Part of a small language model's weights: 749M tokens, 5713 steps.
MLP neurons of a small language model. Each row is named by its layer, matrix (up: input weights) and neuron, and shows model dimensions 512-703. Each number is 128 + 24 x the weight over its row's rms, rounded and kept within 0 to 255. Numbers have three digits each.
A block is one neuron, or neurons of one layer that tend to fire together. After each block is what it responds to, as a language model described it from the Wikipedia text at the highest values.

L4.up2658:141146133120126173161129129118094122136143118168157116118171133099103156117069117103072103132098083119147127166089155173133145149157109146086129144180128128169117127130134136143129138136093124118120111136125120148168091087130132101169119129088144152118116159134153165134113124174090090162130092102080168110112190138126104111138114157110111119102150130111135140084139134144119128172121150102139115148128160135138117124126150144126156161088162141136152122063158123133117140116114111151152161109138126117161149098123137110154123115145145155128150166124144136138150118177091132154
Description: Wikipedia section heading nouns

L2.up156:119173132124163150107125106096133183123111110127116098114097116162108156130101093179136117136136125105118153109122134145131090104133120116120123098128106152145149117124147132122109127115095148107099145097138137084122137119148123092081164107135116132158087096097139134117110108081135111160136116133145091111143162085125083117116169134120085122147098060117133113123088105131147142124111142141133113117113109142133104122094182121092186131081121143105125128147140153098147144127115141117119123143139152142086119118148134113109120137146123115128175101098146115130127110140184089148
L2.up180:118143131053172161109086137110148165148134095128157122099099116115099157112114146182133105099119130111118143140159100165134098120146131086090064133117113103141127087130113127092127175086124110149158133127125145135169154084135132127129178111087095114142078092145149142146151121159107131115132126127123159140085117107124125167088145131171090131137083113136152152095151147112143137122153144133111132137114127103108137120149090158104172134102114123099150101140160128114128165145115130121118103140133092117113136113126137103118124116143123111108135147104098102146164156156144117135
L2.up331:133146167120160152139123126140132101143156108120125137158116157138083120123122105113133111122163127171105143141139161123163067110157134127123121146161105128102180152158150100132133114125123121105088161162223130099105128140130085118124165117134078112133131079125134140125147132127121117140187119084138138134150128070138083147109171076166079117104089095114156154088160118131144121141128099128109135152101157111148108135104110144123131119127137136109082099184164096108087111164123099067116104163120158096119120095174103097148144106174159148139105111123079113149144176157127143134
L2.up512:107147192120173138090093138110108157116122094144127135112108111125086134146140119142099074137110124124105140163132153123172082148165135106119124134141113136116124158134137091131099111114124103149126132133146126135095165122206118103144150074094092176163106100102135109149129128137135120156142135115085176121105162100136100152124178162163073115150085095100144140094135115166161133105135156107113155109149097103130127082139190121149176146081097097110121108152140128151148138117114119103123119165128118159110132104166147093108126143117118116119163115116114159154114120164158106121
L2.up1384:110084125111115131149110118127136163141150129135134141078136126089121172144103180139080100093163184104141141155114119149139125135145138111145110110139159152135115151150125091063149111151105111141117145091127122146185161127124158086148147092103156102168100124115113131094164103140107136129112121128130105139151176093150122129105177103156134146138117128137142115103099100141147090126153147129080138129147140083146083111181124116172123101124106096137129114118181128110135174148132110150126116168177138121111179139152116109133116069135117119131111105145153137147155110132168115128
L2.up1772:134097109127125132111120130106145178107123116102092093070144114144121134164155125135109093158140105110121123137188115105124152127136153086138120143147107112145117107115143162089129152141151127091144139121150117106125135140097157104116092147097105084130141117128135119140147078123145119167130165137145144114148122108124097134145172093114115126146102127093125132156110128114131089099166123118157153120144112102142147101138104120096168144094089152125134109137104142124153163080102104158100129166164148149090174141109123142099107098143085129098143092141154139174125087123150146142
L2.up1803:139111151129141160177101132124123128129143094111139109169110100149124165133076125115162128096139109120106166152148095126172092115151149121115113130115123094148134141187148095125152121072164098121075151146123182107139151114163140098097153148103105147137123089133108120165115101130133121152138119088098143092103155119102130126080101122154079143130068064159127110133148112127151128116146109100117100087081139087128128093184166134117142106129136129099115127141141120134128138163099110120119146104127123093137141107173102119111135122136097105124083105118143121124161104087113132147
L2.up2039:157083118127113155174137135112161151134166110085171119158155163118119160157119156123159117122137145179118123161153097117131129130146120113115121146125111136070113116155183115123158152084147119130093139122123122146118136104084134092099168131142144108126150065155104108082125130094125113104113116095114145164084146081107108122112132114141132141151100082099136132115137111144133115122123124131155092166126097107150124080109158097135131144108099089130155101134139123112147133161127113136121088139147133132093123178137137087115116082150147118109100120115090111161161135148129107178
Description: Numeric table column separators

L2.up936:125111128130083121112112146139099111122132141116147168132162107089148136130073089125102159142115099139207135103148133138157089101174145111133138160152114145146170145097141114094128149123105115120088136120112089111122150134129104136143104149145131127120101149094118133085104131127132111133113172141131136138142083148147138148142157101097119146068137134103120153133099094135136155144128128112121113107090110123129089160107113092117122119103128117140156144153096099163141105101117135102143094127151116151118096166173107133134107101150137118092148112107104125155104105114089140097
L2.up1487:155118157148183143145128130131148141118100122141138152113129109099120177116118091121142144153139097115170156097115119121115106114119143111098139164176091131138146142151130120119103155121160105114154120166118125134131125128099117198142081146101092120154105120139140125098148120125158121151156128104169128141132146113091133135125218136130106123098144109095098128093120080111119133131154131131087073132071132078129102140142098121167121170102139129132136121125137126071136107133149108073102114137136140069064114139144099141130120084190150101109100134143158106169137161133110177130
L2.up1622:160106156167124165080130108124132158153103085150146136128122109130140134119106093138146105118165113121107154111115149096113054110163101113124139163132103137094119123104126077150083122135154129101126144181117120130121126159118111183139120162080098113170098111155147149142139107165129108129153123110130117123141135140102106134096181112138108152119076083123139130101111085086151085099113122130078084136120127151123131161106122152112083169113145151126159145113145145094122118110137083070114136110085154105084113109149124118110127130148143089116122150129156104113155160118113159101
L2.up1685:166117151141127166122140107126131096131117105169126110119115070134085155105074103145135118141142141105151137122126111081144096132101114140116141101169117151118160159099161118147126116121129154146069079130144125182131136081133124139132134103128123134164142146118142122097105131167162135137159135116137146126116133156130122126098150138149112136117066087125088172126135151138130100152140136141137101131077139108155162112097138101161138175127117159154108124115156156142137122097127091122131126175137125122132095141161098106136158158153138098135138124120149114134120161142126112115
L2.up1935:149098139132145159129163128161131110113145128117131119133119137120122130151076104109124150134087150081137159085110097172149098118112115124127104117142105079109148148125121149110136155157183101148124141175136180168151084135151065146134117144133170103113153106104139102132081128129108113149127126132168138138131135131149108141139115089100099098115140127083144110164111143156114145147138123105168092142140168168126072168147104117140115167130188107130119129147121167115113144090104133078143143095142130098116115114159085138108109119089200122129119120124181104114147138123149133125
L2.up1996:100126148131118139126130128109108140170093117154122105122126108144122163127108111127084103126121071121155164110091131157111068088110110104113098101186118111130112119142091099139112152106134133160141146116100131127185083143128127163172132149133158131151132143150145161106141146157146099152148146127098152132135117143120125138125158096103091133137118128152111173111133087127129085138125149132116103118112118108114087150127125105142133171124168145176171115121142160129127157138113112061124117131140121138153104141160132148137111144142180112126106147148115134137149156127101101122
L2.up2044:143156173129135174135109118151115123082069102141107143153160122123147096077103085142146113174170105111168143106081107112124074102141127125121174156156124110108110119106146114120113147125122072084120153182120159149119144137131154170119097156102152101121064125139164166132140097109123133166130129126142120156115110154121097120113154126131126108103116150088101149109099135093150134147138143134112065154109154137110132148095139137120118167128184116115122143151154137109154091106160171089130091130128139087123145139142092151121099125176146103115130133135134136125133178121102168153
L2.up2362:151140147140156163101129149130134126167108131122125140145126148126153173083132108142126099146187108165152092102157120151129121110114106134135098182180106100100128105098128125132098145129087097094132157148071119116141145151112144182093111150145101110157126135160111145127119085138150123131153087106116149164160137101159120111123158132110098116139157118086131162073121099110149063120151158123099115127118110108141111145093081136114149162144112146098100114146142107133130138119111113101143114090072147118112109133150165105113102144123155116163133137156124149121154096190077137122
Description: Table row-header ends

L4.up1290:162164110174110148088147137161147156141109121137134166141097165157136135106123142137148089146172129159159110164105123117154127130135154134106119116148131130094139144117122096152118163135091092081158125141068108164176143111148123095117100151151103146130120105184137171124100129140096149128164130112091158105085115185169166167135093164137128131119113114126146157127151102118133146128108144130111125112139126087124175150151112155086110141079146160131112143107152097134142102087113111108111132100124130144163161178106184116143104109160119097095143117153132167137113119132122118162
Description: Punctuation after proper names

L2.up116:123141145126109156129160129129102113109102139120130064108129105070115131096131129152113127126159104140119162133084163112114109117104151143128127121116141124082128137101129113158164075180118132127137130131143144128140097178145087125159122133176142142133126103168159165177104121142134133129133154119122178134096158084139121122138103134122125144109117134090112116117164128133137151169110124090160123174139131117154129119078129123154136183134141154108101107128127149126138119085061134113117138137152100112121115142155137133140119127124172135150109152135110148126150165133127132128
L2.up169:103101117149125123154125103157117149136148146144141126129126102114163147125136130154126098112151096099180144145113126140152107123125164169116187097109104097138109143112123127128112130115084087055121135150136140107181113109150142163170161122125108083141135099142180099126156096127148138154143103141109133129136155126131149148117102141126128097128097096097110095124111131116120135168119124106076123146122159116138144153138145144080141100163140142068122148139168124135136135119091112117109150135150100137162116096124143109093115142138161127134100146104133141129120100144125128162
L2.up183:113143102083130201094161088147154134110066116143158153162156131105155091118144107124126166132150085164125131144119101092112115126163157157075174169115152110143143140098166113130082157120084085134131138118120130128162114164097152124114180168132103117132153084180146143108112109142140090158151109073089171134107097117103096126116120137121120114135101133092087112120088118121131113173118168116098098201114166152131147164134109136089101161093097125148109149153145164137148108143113165130116144130108131118137135149144195131126081125132176116176130112128140187106149141138096115174
L2.up592:160134174094158174187095120150122118132116112152121104130142165173064130109162122110117135109143094142128134122161103104103084127156119154066123096150122104100120129101127185111135146116125099163116169133116153140147147095165121139072154126116105108181110151174120141127106096118157130144143112118186136120133128098120123117150111107106097119122091118083138133060091111157128127154134117123134077111140147143117112110133090118144123189115103155123121129154167151187142141109117109118123097136108163116103122147185141146130116106123140116119162105113137116153158151137109106149
L2.up696:145130134166168177165132125174149132094105133131103092106170123150137133138132099131151151155162097113168161134156137087165050081166106113097158131179111138088137137139115145092147148156149098124085147160115188107161149101134129152114185155097154077154130121117111170108109098121155107149158122112149147125134113148124143106105181097095101124107100093130128138117081083110145135113133115125122088133095131140135137147082111161122112144150164145113121147163130143136130138131150152058110055132115121082106117140169136139113137087130171084121133144096137099140107129123121134171
L2.up1462:134140152119138166116123092147090152119099127116138131146163153124146135095136113152153117142172082125147147153129121122114135135140137167084153142121120112092107126119131122162110103136116130119120164139137133147155126104144096146117166131102172125140151138176146198143087110123160122128147097117148146143155115097115105119125080154152095097172125131077106129139114102127114126162142162110098121209111163119133110126134113141124102140148138109142092120130121138132130090102134143090132136109108147101122118114112142130141103145148128151136134150112132149143145175114106154149
L2.up1906:149118110109141119108110141140078128123168098110193121143153141114162145132134116150161106166139082148132151137114124153114118109109161125139129115133110089140101171117140130116096098130088098111135162136146093146146141160110097154150122106135135132122098158129143177127156082111143094154133084096120146150144173146157141110117129133111089091162120131144144112151096121127103100135107122144118133166130180136134135103141125138080119147101152118146110125156173112161123114128132130110146139104122114112131123102125104112154081095132106152132132130136139175128114130089107099091
L2.up2062:150119145132161104158115147167100130142122121115172113170109097136160117135115093138139117159152117166149146153136113100159116112114173112167119103109087112108120148120117127188127106127091114101114174146110135132146133152146076108108179187154183150153123081165173166139143129122110139165156105140131145135107133077184168156159092136100110142127100100146111126104155101160131115141138094115152098126122127101118144158117137155090140115106155175156098129123155096122107128104106137121108144101107082114116125154112128144115133139168107163155117134135093157148087122138084174105
Description: Punctuation after names

L4.up91:165158153106144111139129081135107150102146134094143140127117150134110160131126094126126133097106148091090130108090118154155136110136104118129116118151139121088116114115133142108139133099122125159152131151114126135154157150198140125124157106156126127146091123136169146098128145162114135098138093167105116152132109087110140150147107128145076138120089144098184085152143119131126117115163092089145108140134152160113106146123148094141145113134138148151166172154136149111141148119139127097139136147087129129124128130158110137110086158159143122141173162132131124191112101134090145081
Description: Mid-row table cell values

L4.up45:157140147104168147121128080124128141121097129152118096132146137110080109129106061148116121148114135144136166132158136134137102087161108153092120099176120155103156119126113108122166143133133095124099134172121171148143155169120132145130130165142165115151128107120125144096149104111102116128171091151123118155122099114138130094110162120121094108126052123151148146118145100125167129099143115097110127127125121131135104126122147099177090159175104114155105130119170128136137079152128118126113117167137149107121137155174118100163134131153115112125111147159104097170158134100109132103
Description: Table row-start cells

L5.up50:140108160181106104126141148134120159151140137085128112131131075172162113115070131092169173142158100119157154135168087086134118087112143133128136139167076138129115138164165145170131129114127142129124095148162133139111103127110161135149154109098141150137133105142098129125112033162145132142141109144123159104106118151108167125133099151147082139098123120138120129107138127171119146124107136118098085113148162150172109100134180185115115162134112109127126123124149124136146138155112108104091181125158137130169121113123152105144123146139098123112104151167131140140104136142134104150
L5.up74:128101153116180110167113125138091145155104107149149093154126130126120120124113104106154072148134127156188165142146139131116127132132163132134086076104124125115142135137144140180150151147143103084155140156135155139141151157151120137135156132141136156140101136167167128170107067129142111155138139104109129165133131138168136148169114144105148115126116107180117132109132099130120167182118156135147062161125149112131152115193097151126114097095128115131082178105120127120140122101072175121097129144120090131132150116126130114113117120182136137135172126130122135138156118152119160116
L5.up573:113124171104138148174153171126096156149112127142133101171166122165124136114123126089147106118132120109186169117162109111142122123123164124145101075155083128101107143112116177098118130103149128120122144137171095063172173128162124138118115147107087128167156117109116164171125091141125113125133170140120127171090141120179163150152113124109103148125131117166115134167171110135123169142101148117113149136165130112131082177130145118093128106155132123132079130162145136145127135100123124123151106165133099112157139100148157100120105135157146154143084145144101172162105120104112168149
L5.up821:149141124112128174125137155152160180122146099172145121165138151145189124165116117130142129165164074149151144126127140123145116139168182134115115134126128109146129096108163131146150128159074095143146133121138096132143090132120095133150184167129102088147141125154152172098100133110123127157153136149088152147114156118110101144159110128146083095129125154108134162144098111125098136140142149140116124184128115112135175196122176153087138102098150133147119108095156126120164111160085115110151157114108140110147118129149150091118087152142111145135121121123139180150141127141116133108
L5.up1109:126118143127131133107148138151092140119148083131168088121111104138146057110136127148146075121175119104169144135105130126159156127161163138137130081165143123109138154085168104130098137136067131085132141151156094106158089113129167122140152118115113108139121133133139197159123117146119124133112132135091150126095113125150107137134111127109123116173120129149129125134128081141129114134131109129077122148136131104136156142152128119117132158126167126154081147123162151152152144124138147148127118095150141153158149133103161158099099100147184113122110121137155148149146140133122147100
L5.up1112:122134167124126129122122154116077138175149129138134075125146132099131102094130124136155136118141097124155194108122141106125097135155119176104153111116146137098118139135117141155110146120091140076100136145129139128158107135174108156108131157125105144152088117166149153108112112145140107133130147137153115105126136158127153157138124161132068140096130096162084184122119110148105155136148131102140121143147114161137108125135147154121118147127123142126108149122164088113151145088113116100114159110124136092089159105132130080146122132157145153106095129149100129141129103134112127116
L5.up1401:172137138132120136127153119105117141138141109123112079166112134100136128137126099108165120161155086134138127113106136129158143147140176137146132093115105128064140171142117130164143112133139145102117084151138128083139124159152128165120147153111101125119098123103140124124100108150143107094132186146103118112140154148139147140140090126136093120144131130148108142154145103113115133143131126126106130142150134146162081138136148137116107110152155109155110163127128147122120133129102121128083150114150139093154192144125132121140170102158134163134115130134131134166131138128127155123
L5.up2456:122125119124147121144164072163120103097084110128149133099155130140156082118122161186111120108115109130146162108101133105181113109144142105075129148158176091151124144126140154178137108126090106083122143176123140123137116155127093140115163151115122120133078118148158179153125105112138163153181169138111134166109115156121148191135085161109114161130110095110170163147113140126144141122133126117127090150140130102119146129131122138079163136087116158130099159156184114144157117128132146133116167108085114111161113148117161137104084098119150115184129153115101120101142139120156122140
Description: Comma after subject or opener

L5.up382:127088123116150115151117125116157146170114137136131117118128091112103133101079117114132122118146108121091133147138136151161111110111117143098131085124128139132151124153112146148134109117123137119110121117151107164101105160105142114131123136106145149129111124126137135108094135153149127107117111164165120149101156119148163134141145138099130143087090123128088139139131091133181094128144139120132089138132132114139110125138133132157144157097117120153125171113129168131127162076130148099104106077151170127089150129112137151135121096132162119141155105139109090137167130130133112132
L5.up559:129128133125111145150141151154115093096171144141107113089170108146105121119123098124100102104102116161107187089107158150108077080151129152120133111139115123144121114111084131103135154162093147149099100078128146190122126153113101140116065152107164126141132131137103131116163075125128129155137095145103120129136169129109143109128156124097075132153131139123134175116149139173170121145108100104136115119127151144128106117155128134130157146129192103169106112111147122130151120093135085111134124131141151128166135148174121098123131127126167116111107150137137174114170113092134123139
L5.up1207:121117143132124122145135115150123126149134147135143092104116098165138100153103091171142142119131138129190161094117136131153148129125156106119088088121134122134124138129103116159131135120130114119107080137167153122135136130155109161169159131129141134171071143100121100104116118076125086123104118135099143130078106078133147122145118150130071104154130100104138111120144108168124122139142120116111126091087136151140108126112161124107123112139108159176129155094151139162129143142138155080136103141124105100146120104155094127124127158143103105157070147144105097119130149132185111129
L5.up1258:126156133146176158109150145131097161112156119116081146103134127137103099100127109158155129128148073108104133153108125123095084092111080140119092149138127166164116145118137155112141125113117129133167148105143096123123075123110139161123121130133124144130123103157119144140155149124131112158122139110136159144158118149107119166157107097105067134117144143143085137097127118125122087079147129134146096135071114112108128101105119131128131129129099118137099130123120164105155170088158121110121129148110107083119158155116151120138089104133177105138145140126132167152135109135123128106
L5.up1927:148139176142154149156122155128122118093130096145165108167140141126110097114092087110136099129178133136182157107136137113121099102151135195142138114159141144135103123127110108127146127138159133135111132163134107107151120124135091138107114102125130152168140145156117100122135066146119099154129131156111123147115099158111085120149123165117081119093109149131164113138142138167153130129125101117143134077088111101104131127125091152094148186144159159127122137072144111121163134098125130110132155152151106114151095134149105083145110154151151107123108128157176167132120182139134147091
L5.up2110:128117135167126126154140131094140093124108137140160157081139092170118129104097120142138164165126115139134179131110154112141117118124131119143120120127083170127144122100126114127137103168160114119071168167152116140128159169135111136139105110112142156161115101152141130114122136128144181080148129155136160114149101078099133095163102113132130112096110122144134114105115107128178141126143123127113092116115145186155105152125122132124161185118126171146106136191162109092157138093143111108104138148113181087150099113154152088194150146132157161122105148151087116119093130084121155139
L5.up2465:158118108182086142127141175212135132151155101137139122111176145132107112125111146155123115104172107135141191117140122117153113136114122136124103141130122136149113137166148099173111117114088103057112104127163184127137122125160131115159142142129146143165113165128174120095130073153090152128176115131107150137121152147138129169118106169138132112116094093115115109109148100130148147130165117134172087153132152144173150182109159156119141122109179149114110159111199113149145112082078122129108115149138080153122122135130128156136132128133137106171100190143142106129087133161132128111
L5.up2502:147127137167125113144109147148121122113132121147159092117161135157092134124102115147130141142135083148163109118107131124109114098135102140144115119164088150148111141125121102136155143115124132116076162145169128133126132136134089162136108069122133120171074142146132132121116087125135116145121114161108159158115121121116128114139140140100095109109101115160176145138120106168185115133113111121106101113097103148126117130098127122125124127119132196130135149160153102117143151090083138089111131183172134098171133124139124095132093130134157100114111138159130101112096133129126115123
Description: Wikipedia section headings

L2.up767:109119148169091173140114133099106098149130120118128143107174078139141170106136090132123068121166135106158165100168124116129127094121110161131147114182111134127109152130134117166099117122135137120107119165115126153140175128168124171119163137144124157165113121152132137098125084116113132146117082134144126134143113138122127111098137092113118107127123098137132146121098147175133080083148149113091101115086131134120148114097165134156093133128128166110126147135155179136141102152115082119146102147138142137132125151137132160109148125156116136132148154153134140154138110152127117083
L2.up877:160133123114130108133134173104162168093096111101120147134144131144147098122115081115120099128137099132169172126119144112125142117159143126117159111137128155111143131143133113192106087174123141111130138119141115106180109142133114149128134136134161080142137118137162110118160121090112146135159116129109105125141113148183109154123095168118139108114152137169050125107171112134123131132129122106105124091122098139180148154089180124165108130099156139141107107127125099120139137169144130169154156133115148108111103144130180103119118130152175147129153134173103122131139178150091131153
L2.up1058:124155157093119114106138150149132124166104104141158113112112090132129156162085119123135088099104159129152145097136119097157111077151163143096118138160107131143122135171172146159131144133140093061100126113106128141151172142107106165157138169147104159142068143154119108129143112133121103139138096125098139096123057134118072196132153129111140158100126141134116124158120128132138141101163106096162087081124114084142117123139143213121122138108160151182112111059129132145154128159130128151182089162137115101147099094139080103100131142093128125146140113146144099131115162133139150128
L2.up1505:109127137136154133120129130134100106162157117138131088106141131126094133115130088114113115171125125149147164138130122173117133142123118116133138083113128152193093149158139116133114133114119092101126129148138118200128107117144089135152142111154151173119127135166136147153083099143119140125136099130102135118144122118104146110103105112138127115126122147157100122086133114159120113151112106110147136139139154101142116142184117157150086126125134157164179146124171149133119120124106135117129161136134134144115139113141147128122123157135133152131096125145146165143120074181073122115
L2.up1573:129168160112154135146144108130119191143133119133122094133143152152132134148121102129141083127116139133160129136097137085142090119139118109128164087133121100153155135134173100148164112131156122078103132114158163202144157135105150100177140160107066118135068136143138132159122134124117147126146123142121127132108093123090128168117097111142135116127106140157110112126121145178119104091143122117144096105139117135154103145180184142163148142126137091128095126078142120158163110152098112134162149153102139141152124114125100112140133144097169110144128131114177126120149158164123098122
L2.up1795:148126130131113157136090136101112100151179096148117114126135101078073156133076117118088088151125114102134171101123133126125096147123124119120099114104104136179134154142142112159188139104121121087126095160172098134132127142147100147141142156086092140155105158091143106111169115115137105133111072132116165120141111138146138128123107148123097126109122129139128112114052106167152140142171135099137089119117128065121147125118094129159098154143176179135162120159159136176126178125132100091115135090127146131143155154160119116121137100133163088132152136143076130138148145102129088077
L2.up2180:130127113179142172147134127171082101171146101154139147124135118127135123125116117091150134156096118130119125126101141141197124117153120146125178137143147120112143126105111116162106109094155108177117074184149172162104155128150104162125118187157104157142161121116122148104131107114079115130141084143106188089133126155133101136080122109147117143113126162133141091136151150140170123121160106100111114140157152150150096150114163113097106137114173134120123164109179166165158126131100118124157120126078154138125123152133102124129143137105143092151153156115111114110092146161111111154
L2.up2594:100121136065100167084126176141137157143127115135149147079131178157165138146100125152098121116121133138131136123129159116112126117123109127128128101130126142126124115154136115148058135143160108098118111112141162132157116136127135151139123125091107134121132134140146115121106137126141117136142076117113134121127086158122095139104094140155102148137119129114083093070141151140137137140145121085122099156140156151140113128161147147128148126104129158159126109143175107112130150142111140128135150091087188162121123158115173099159104151149153123122145141149121145150153173141104099126
Description: Wikipedia section headings

L5.up233:146134128141161162183134163110073113099137129130146144120116106129133123103133175135120122107124125095113154126118101123135145141106113122153156118133144091119140130126090146121135185133150130149118106143139175128174137082189099147088075129178101094167105155121142131134114124152091128170124095129138097112127117098078103154131119163145124124127076089135135162078117163163140153145140135112040102144130106112145107123162079125167122105142146158131154122109117124117139152114094111093122145172106167137135141109175151157120147128129138050126110132130137092111159145130148102125
L5.up672:120133159094137157134132098106148093144159059106115134117119106078122155105085119124159076114133114104092123152156125117113112149152143145117113102135156129109126109144134129137144149161113118128120158154113145070139123119174132155145102081145088120159113118146162100123128122101097097131132118132110109067096101145138133142112143149134103135112108111142103111128161101125108157191115093106124123123107134117162092169172077148132142113148119156131119145145148125158115157131123147151148135113169136130104121124147132096117100125139127129160097126135143093109131149102162136147
L5.up1486:182140165134142157169113086119141103112131126125073136126124106191116139148139161135137110187123186156093103172131117132142139123206121136180096146167135146132161154164128107124147149097153093126108117131119158075107091101145093162108112109102095162129136141117101163144120125125112156105121150100179094109106104152123117135173155142160108139170139129128127118110108128140151117112145097116098140147067158133154079122087153142119101125099100154151119150141138124134146118112102073128093140161055161122158118136148136114110129157153108063115173114117140123131132150081142127136
L5.up2067:146124127119137184178117140089133115116117122131122070117135126128060092151120143131148073137164153112150099118171136115132144125125142170098134160165132098142140138143161171096103139124116136123125173129092137148167141114121119132103131138078123091148092104104122146128093134143102108152115174095116123129155164117123126138140140188142104149109119085159159165124103121169129091159137103121092115141120123135135120099103149148131156094138175118118131160117176140162133114161091142110139089197167116135129130117143094145118156113131107091085148086150179083142140122149144120122
L5.up2111:166118136100151164159122120123140142111102097103109078116196095115118162131084134129147127136127139115156121125111147133103115152115139124127079108126097143132133175111128107097129136139100127168139124114134140117113114120176062110139145134101149147152110115065152159132126095133183142097144110123166103115087151134118125134148125125112089149115098101119168114119139073157110128125119083107139101182102107178142124120161168119124160092131123131157124145128109133158132150122109091120144116120129142111093208146130102083151156143126105160107114101129145113128120109161119149100
L5.up2425:161154128131136135090131138111144142146145152140140164107119118116142126073088118142113069120136116185140128120162131132123122117151133110125107110179074133099121138134148135116101164092116087094150070089138149137164147131172133124127166158101100090116125144111129135116129148107106151141124136132149159151146131107143137094114145098135108137173132107106152177106091091116152155141166163129073140179106077124141139122098107145108114112121147170145134167104156137141147108097056101104141151163111151137147138154120160123150102129151106103157145127135159112139180076149180156100
L5.up2518:156108141107180140117133168142106119159150125103087086117114132171108114121111145174104119153155109159129154125125120113128131120147125091169106148123130168154155095098130110166132171124168177136126141137118122103112123148162102106145170143116105120149121101133136103121114143126089157142140135067133148111116143139163105183121140138154126134154154092133152153127113102170113073135116136127151114135087105128132177106131106118084095139074136153113130151145118127079183125129117105142148104147151123129129130144155126125123142104130095107134171141129129118196136124135157132119
L5.up2633:106143193138118128127161109160157066090154145128113136128113131087120135107083145143080105144132125098121170139114134108115123125151161118163172142134120089149121109154144104153109128113092076111150115187150124093108140095187085115112150127129102142151115124085131160120084090112153083139122104085115121135096128124146141132160131115148064165125119121118129138162139129107094114164102200110118108151115141141111112152120105110155163121116169155137111154138183104131142106101105127129144112142123133133144092160138120086123128172122127128128155119112128117115113131123110136147
Description: Separator after table numbers